Weights of a small GPT-style language model, trained from scratch on English Wikipedia.
Training: a variant of Muon for these matrices, 1449M tokens, 5528 steps.
MLP neurons of a small language model. Each row is named by its layer, matrix (down: output weights) and neuron, and shows model dimensions 176-303. Each number is 128 + 24 x the weight over its row's rms, rounded and kept within 0 to 255. Numbers have three digits each. A neuron's up and down rows have the sign that makes its largest values positive.
After each neuron's rows, "fires before" lists the tokens most often just after its 100 highest values on Wikipedia text that the model never trained on.

L4.down1625:094132120104100164140146141161135140133123119127152144142153107113120115146153106157170121124129129100147156112196187162142136128185158136104157122124135103122107142144099158126112121176126124135118147145170125104148115159128135108114138089103092116149111118109137076153107159130123114093143109101172120142125147134120161140092143156079078128148126118101106122123155163131136161142146
fires before: ", ", ". ", ".", "=="

L4.down1800:141124133108121180115125151131148140116170115081175128113120141144133122138074149112138136144124103179120112103178121113108150162124118138161164182126116136095179171095157106122126138136145085104108108126179111131143137168180106110142102120118164136124071100119088139135119165106112136144137156143174109133144124097121117124136126127068094150144132134141114102110146130155150114167094
fires before: ". ", ", ", ".", "in ", "by "

L4.down796:158148110098115102096132100080140102112130123086139165104133156150096129161137141147111109104102038131149177101136163154137127163155149125116148105114080188104150119113120147149145101167107151111085132098119143148157140135148115111113148102118126117144148117133138127159126128116149109116109127113130120159150137127135133149122106109117105130135124145116077105133112165145080127109143
fires before: "| ", "- ", "= ", "== "

L4.down1251:104126104112162120089150083123123099173128076114122118130158133125122188160132155117117148130115104129097131086125108063112107126164159110148156158112156150123100078162150138160132154140128111128096151159140120127133132148096152111153116122089151132091134141122132160112096140148122145084084118115131110132142111146139118112114119096137164128119138152148104138117090087132148133130104
fires before: "- "

L4.down1892:153147140113146104146103125116149098126155164137162134112138116138115129161135091091149087110115071163095148136082160121128123093132099135134109127134122121109167107118155133137148142137117146107139119114085143123129190126131101144104123181129155141197129150129151139129109202121086158167134093085120146139129145130093090131121124117140153126151128127103171137108084122174153135111130
fires before: "to ", "of ", "the ", "for ", "200"

L4.down1974:127140128089152096159079114170135109070108115127092164138149134156112113169128141136174140113150157124135112138140135127146123117141122100150150160150124170107078120142142143130183177121119107130122145149118132160126134142094120155084105089153111144118188098102144131143147122139131159154141120120129121135150120096105140141135147160137123169101139125095152121115102158137121171171161
fires before: "- "

L4.down190:152124148139142149129104107188166157100112108127124128119141102110086116183120139108086144142114101111145134128141103109080172109139134159132091134155185121128151122126141128112159149099089115107134147144103123065090097144155141146157114106090125147099164142134080112155132108146157145095103150147149129139129104123110138118110123143093086139122119154149130105143161133129128167107097
fires before: ", ", "ag"

L4.down1778:112128129101141113103149135112123109122147135130096157159146124126155079119100136097155150122162166146090119126130171132143121150132170088130132153120172147135082123121127143085144103117129107113122129149108151116140090090145178128141076121123139144141110123130092163119083113160111131094098117133150107137114128106118118157128138114170116125125157123116145107104127119155120148137083
fires before: "\n", "\n\n"

L4.down1669:127156112094142160077118099146108138123091099118101110118126115137138124121099119114107135117142140108138134146117095170138107112165148118129104167177142151135158145147148164126125127110103176139099118098149116100153134089152132123158119115129125102143136138148119153148130140160125122142134148157111154114104130133092179124134135089122132153098154136127160099183120123120112127093098
fires before: "\n\n"

L4.down1591:101110142131166132174125136127110113134122098112120140098158130123165130124121080102123133147196118123081104123111161121069133141121112108099124110140146143111093158163153168135139146143081130115103128124172138111153099130090198149108165203164153119136084104119155121140160159124131122148148108173135129132111101104143150146177083129177093162134150136132114132150099139136123137152144
fires before: "| ", "|", ".", "Pts "

L4.down1241:136121153114130133127122118119119124162074116137094062107123076139147152146123161121126142127138135127154126106129073113112122105117142150166111133102150149143084101114156136153134126109110111086127117124121133126100139150154111169117148145116099179104134114111120119163155141121133125115144129136108106129105110120131180125125127094142144114146140149150140138091101111095129124160153
fires before: "| ", "(", "as ", "and "

L4.down1158:168143158146146099126146171139145102095129135113119101102103147138128177099112094131109162082129135105101117188121095116167108144136143164138127153087131142168144131137112105107126111170176150087151134101141135176164099149115128166160125170089091106132148160107090149133167149092133127145142119113094125092101103111146104158152107144141133147134175112101090142151153090141124128138158
fires before: "| ", "- ", "The "

L4.down141:138096126101110162167163132124163107083136117162151137189102120101129122122117122113141175168139118150148106111116117123152167104160119116119146143095135110159111157137125103098118140142095183127110096148119106151120166135124131106179133129124160143139154123128144141111096153142165106162124082132102156167172090100076109116133160132149092119144116118106139120103095144127142135156100
fires before: "- ", "\n\n"

L4.down374:169116151084113128138113147097141143106083134093119128124131176089146086100124111117146145132125138101084098114118102116105137137118100071128119138154179098099164155150102123163118115151132131163115086167094151133104108123122111142161161085110126173128131089146091108079125075123138168127133141148083116100173084130112151174082106140160103126095137145124187111100108097123172128147157
fires before: "the ", "which ", "these "

L4.down349:116147118135125156135153159116107125106108162126127150149155162129118114060105090103099089161171120175128135119114140081153184069133126104138148129145126124089105108114140123191170147174114117166060120124154138113127162142148124111172154131125121133142081149126106117098107145143128187139124064135139157116146143186109101113102151128107133114143108128136117113132166147102138189130111
fires before: "\n"

L4.down680:168123100128122141126114126115105076119158105118096121141124126127127149125147082098140140117129141171119116111146108123108124149123104122151126133128133108133120098100183168141188142089179102117125129158132173118120092120162151166094175148099156101133126091137076139127134146143129157181097109096135161096127097156146158175112125151101129104107108131098208162131172120149148120133103
fires before: "that ", "he ", "\"", "the ", "however", "it "

L4.down256:168170121182128131107136106137126134110126126126142138137087098102115153130101140147128117147104129133114131102111133151137118141095108088140147144139129123116128105126126128117189121141109115147156110109149127096137099168135113154137117151136142121168163139120138183181157193118145137115094115144111129096152153103132156124096157181135146135142118164150139140135102129156121115133100
fires before: "the ", "a "

L4.down423:122126111148100125167147142104135121149108148171132132157114139169118140174154140147113139106117110108104212116109103154108161101131159147103164122142155146131144118117084140123126156150132143158130163155094134141125116137100108138159089131164136138158106162101059114110155142089123119140142119085163136095122129129164134180139137077149144106152131128096125119120151138124113123112160
fires before: ": ", "\n"

L4.down1836:086113122091142121111156147134062152113100085087168138098130154116141097130102085101142130128121098117140085117167082114145147148148145137132123147096140163107160117104111154163126122127072102139117133103146143146126129096138151108130115136152158143129155157125105139104121138138071127145135153136125131111167179114148132090143114107108117149120132102133111140156162101107128104143107
fires before: ", ", ". ", "."

L4.down640:112075137128129141074137173102121131132143134161146104106124107171120090086119111060176120132143148105120138124117093131137159157122110148118147112164139145100157097111100126138123147146146136141114113173142179109129119153157100140125144125115139095140107165150159140139149125117165190081121138155102137133136139148115133134091133135103138111136147135137115115106148121136120129170093
fires before: "\n", "\n\n"

L4.down857:076163103135081132101120108131154137165117118109154142135133114179149130130138115173160103132095078143136118113098130133103084103126111104099130208131122095106106135162123143139118143184143114142133111141184157141191104109140099125153164116124104193137178101089092133143120176146144164165115124131140100096154125172156124152125145133139139160099144149138132110115104144115119152144134
fires before: "| ", "- "

L4.down994:147105165126095150183120142108126133120122112142120137140106135139186136093148096134118180118098117137171142125094118093134127150113131124116114113090091127102158128113087140087157134095092163141082130113096128079134091113122115126125172095107180115152126131086168114141144121108131131148091123143126116146149162133119156109150113081113098159118139121150105118123089160101129170110151
fires before: ", ", "| "

L4.down1537:115104155105105119137131159149146145146127202147141095174140118155162166110170108096150135147105141132162123122138090145094145144169141118131161120124090116113124102139158108115135094079159124146136094165155120134139158102137139142096130152118152126185118179152173163153095072159097169132104143127132110112113109146153158142121123158147134101117111132130106119145144136164131105164145
fires before: "| ", "–"

L4.down558:120141102129093099111133124112126139126151146118075174138118129120110147115137109147124107110147108151155097073140108155159085146154089164158124156157139148099118173140136109141105116126123136146116097169119121109086164116138138100113150136150115103148114124130137100119129097151126131123141101173085131149123151092125147092109145088154157167134161087183161144162147122124127121123143
fires before: "| ", "- "

L4.down21:193121119113166126120161113154107159109121143124148148118149094107122098156152080151131148134149125122139117096136167121108112074127122145164123172123120151138134172137087137143115126097121150108133120128136127134103166127107124098083110136152143129110115135148115097091123109101154126082150138130090143174169096105110159152127133142113110113110140094113119165119113175105164097124106
fires before: "| ", "|", "December "

L4.down370:104101138122097164132133114108096136109054124079156122114132139091098098110101108118139151120086120141135163141103132123124126110105098118132116150121104114132148167089123143130154140090109109068129189114100111138140114097140121128117116097107116108107140138095154138124139115100164147087141128125155150141137092164148151157126141090132106117149105070171133091145093154137082111130127
fires before: "\n", "| ", "- ", "\n\n", "Species"

L4.down283:130129132099132109130106143165177139132105083126144145184138115144144116117161090139183117097155113163143139092148110092110117139106119118083146167092107151134102167113137126092111125129134145134169147136142117148085161124122112164114135114086124158152131179154108079135114113134167151155119149131079131124135105130129150119098138146116147107133149173124134103131142139112102123104140
fires before: "\n", "\n\n", "- ", ": "

L4.down572:145119126129119100136113165145106132103107099147143143127138134135093084147126120127129138137125140100133144131115146155137088148120129114110186156129171172148137205110111145147168102109108132126097097122129125127136171120132144122135166096135084143089110133101144128151138078129105121156140098107136074112160118118130118092123153146120115125113092166166103150148116146100110114159132
fires before: "\n\n", "/ ", "0", "1"

L4.down804:153087097128136165164126136148150139145136150147126113113115128116157142144141159118157127184132098158093153154134151124116160125087162108081148161175130094149108064112107113126122136118148129135154115124139102137124074144137107161115162126142091110090140131099128141111122098120101138083137111138094115134158093135149166166157135142142140116143093146126129088158162136117116152143124
fires before: ", ", ". ", ".", "\n", "/", "|"

L4.down878:162133127137115106084111144102120106145120128110145113133114151121078107124130135061129173137143120122136100164135085088105072152130122123132102179175167105136147112112157139101078141119175113129121168109082089129142121149165086152115107151126111121129123091117136112169138141156141158151126135105136085166142120160178114126144145121109099124128168116073119120128158139126136138122119
fires before: "\n\n"

L4.down309:108141162115119107101158120098134139134172126131111116127146107119124148105146120124128135043114134176116096138106077152109104147143135127130142137141118124089150088103107149105135129120113111123143137088129118107116122084118107148134085150118103074120158123120101094151144121169163121103147130133152136122103093096126143149142137163156138181125116142138108143145138172116109140111118
fires before: "| ", ": ", "|"

L4.down946:124139131128131120141131122105111099085104105123128165143159136113149078159147099154091126088139142114138107115112111171107076145089168106093106128129130096141132146166099119099107102176141151141158104156102133125145116148161124138126138093110130121071125137173122090116142145119167106136094158119083164112095159102140134095112150123148134134095125108119137149144115189090132118094069
fires before: "\n", "\n\n"

L4.down748:100091077166138140130110133116145104101117109104108140151164160145127165114170126146123142093151129147099127097145197123114135112137125142151173147151154146133137157131113148138151114167119137104107123115137132142162109122105148143143142143135159182132115113126136149185124151121135160147106098156105178098161132109107129113127109073158132096141114115123173112114111170122093137130137
fires before: "0 ", "0", "2", "1", "2 ", "3"

L4.down363:134119121159118132129104134135136112128116148117088093124175115110123155153119127098159126137119106125118151142150110140111134101135134118130096147137121151169143178119138141130122145135110159145102135136096131144108090108164128162109148096135088126138124103127139103099081097114121138105129142106110122120134098178123141191152150108145121104178130146131127155133129131116169087105131
fires before: "- ", "\n", "the ", "\n\n"

L4.down435:109143108156108118135147119166126120149144152160161122055133133097092119112125139136105121123091154104106104107150137098139099112161117143108100160151096130103098140096093159124128141119185160157157094113109138095129134149101104147175118139123159143134132131104110108105124163108100100128102092096149084140104132097117116116117127137119093146136119132122126143102155161143047187099104
fires before: "| ", "L", "(", ") "

L4.down1121:109169136116139171093124101099054138142112102145159134149114135123104124106123111121112122122074112072122116155116140096110128130118124139096151167109153150148176139185171117109147127123147110124102108117164160098111138076131143132111149102128144093149099126138126129167137126112139142142109111106126136128119185114125133137128133171105149108099112127149121154101132134099114102151107
fires before: "- "

L4.down1884:123097106147127112123092167179137136118101113128181118130117102126092139164132138153134141128122121104129142118128139118143143156150139117126106188090137128142094104157148121094127102177117154098119119162146108166138104166135154106128103124074094134201133096102131128133122115174079150133167152144069135120126154143095114095149144131103154120159140108134145145163128118103140137191113
fires before: "\n\n", ", "

L4.down636:123147157166162124135104125155139123140106120117135083108159111110095130166120147118140129160094156124069165137111208142132172127150121114149113144159134115136141142155115109122151121092094089137122137129201160171130140129126176121141121146087076137100145150098095121107123114171099131095150142127130117111122155105084155156140108105120112095178136148134091152097122114165096170140102
fires before: "\n\n", "\n"

L4.down478:113131107124126113120093109102131099110123151145143138131156139153153136139135152110132125131148174142123096099129074136115140143106126123128096167135114131153131153128142112131136117152149169133151109107121138132157140124096090119112136120112093120114097172066135121118133141122101164123134160109120094117143099136128119137157151131131124146136125132131118093104134129135111113082139
fires before: "| "

L4.down1221:095108162096093114146140064147117139147097103162135159141144130158152115136119088142095151140108124159152110113154137127156124145138139139132167143136128086155061151133139107120150146121138113092201128114116125107141133103150139094127134129146104120133143132070147105116093131135144131166128148131135142135099088137136130121100098138135161121120138142121132146130104169147108131150129
fires before: "| ", "- "

L4.down1481:102139123138132121146137120081147138142123115128138147108120113136098158129139151142152123111096138124092120124112103136154113058111115093142144079152101117109094146112064096119149127099113153085116116127116144099106104130138124113112134138120134108095148115134166102091130162116104144075103121132116123122083112153122118139143157066127157123119097099152099123156126174144117143141082
fires before: "| ", "- ", "\n", "\n\n"

L4.down325:134092120076112107130073153154136185131136127118096140120132145087121133077122095144161160133159156121125142111124130160158060112166146134138141132164113159151114133132146122137153143136112095179116157149088100133116122109082100142106115137180084097124115135144141134115130174131143142135114126159087181174100129134102133126136110112157107142141108100109169161133103160101126118160106
fires before: "\n\n"

L4.down541:139162153145155153125152191060120077166134159146059136109169162141156069145139115112110110078116110178139150149165132122141119168116126127117111118155142114145092158110135165125116146125113128146168155114137131110152119183101099110144098099139104103088102094143118107124104150140129146156137092138138158106133117138123140100113132167100152109159089113129164156081139158129102147103113
fires before: "- "

L4.down819:155109142129143118113109108094118137117156162134142147151120096082127137133133102090103090143141142158098150138146112146134124152128122105149163131149111127140129129117104144111141135156123121164086131110113143144175092070134148136174173147110117077103132110128113130154123085123096083110139128137109145147124166149127172106086129154124147128107108150153122148109156105124137135117123
fires before: "as ", "by ", "in ", "for ", "the "

L4.down90:085118123143141171119118127140107130144158130115140136156146061138114138042124107157072172148095148138126127128078149098122113145109149109132163134104085131125140118163114110142136147087128149130098107149099137115137106125137108105130115149135139082143149109101148108135116166154139133184128133141144120130124138132119128115171170076105136144125134128156183098106121145119097130130103
fires before: "\n", "\n\n", "| "

L4.down338:166113117142131132136138141147134159139086157146124091150121108109114124178081150131126117156100103138131124128135140132104146104158184159105108120125127104147169137138127127136105106139108116109114100149137136171083137124158133141192110137121119117138118159161140103123151122100155135109106081147118164113113132128099136094095108135131132115119151104130128096134138150074130122124144
fires before: "- ", " "

L4.down1567:096123076130146136144153098093090172107116079114127180067120120108123104108095124146077095138163144113133086137136165100085154120140131127133112149133144085098149123103105147095117119096146118163117142120174106124106106154190144090115167108081123132140116167104159105121156145135141117123096126132138143126159108091156170186136117077134110092134066136188117125174118120115112166116151
fires before: "\n\n", "\n"

L4.down588:143127161113121099167141174157107143109121155158172111135157120148097136125101091161157159121090134130137167113149124149123117125150115143133131111094132165138144146125136137101134122098117149116117124105111122152092126131122147122123098093152139131125150120105145110103117131105092126134150068094140102114112129112093137124137124112158130130101135136107138125116154151116123092113145
fires before: "| ", "- ", "+", "/ "

L4.down1624:144124127183135138130114103106121101095138137105117142140155114159127124118140099150174126159090151147131113106141134111132177152125135135109102117100129101133097107112122122130156092128155154128121149145092146132167167112183084088117084149111111115135156146115085110109137106116140130130119105093143104141156178154142134098069105131119134110107102124146095131110142172133176129098172
fires before: "\n\n", "\n"

L4.down1229:134108124155107132090104139130160147078132101094136105136127126113120097126088082139129118126110135108125102115120165142131111147158102128121116131104177132155094121148154102123105122111121083130159143120126104101126140155092128129151182120089112138161109124128086163091107122164083160138171101104157149079194141106134124052134095129169098099132127120127120151160140139098107123155143
fires before: "| ", "- ", "Star "

L4.down1770:145102133104140120094147156101140101168139094198170116115137146084153118095121109145121102129160125148136145101135166112093124111107144172144136135156145134062127112071133113122098145098176150159145101136108111123162138101135094117072138133120138123094149141125177109160121131145138117103149098131111151079080126124127112115174107092118124143097132067151139125112130109162098123088143
fires before: "| ", "\n", "% "

L4.down537:118129111120108095112123151125124126086094136109147115107110140124157101103118164120130161127118149107089159163123130088085154105072176188146119137129122171127082127122141127101156092159112135116151098134135128145180151132148162147150094115090152125107113129101148121141133135110129120145114122123071156142146130122084167117100127173105089099139133124156117134120130109138122113098123
fires before: "\n", "\n\n", ", ", ".", ". "

L4.down1831:097077090169163127170152125156092108163152124133142107095142155079076114125134079115121158107104166095147079136154129111108117122094120167156115135090119107132152109124139140126142130165135136125123117143178123121133056101137099132138120119109114111117094144130093132101158136138119159144122156109107128131122172099127148134117070142143116086111114113142130100129143094125138139179129
fires before: ", ", ". ", ".", ")", "\" "

L4.down1998:149142144052140112176154087132135126087151166132157093112112129106113135167092132135114098132178098125166127167143075141104135097144114128134128123161128174115109111116136100125107116105142157148067119149139156102110132172131144183096097135128132139148143124123145164152115107105116124113128112093113072112123118099145110109099151152163122121156146079115127172148117128124101128127130
fires before: "| "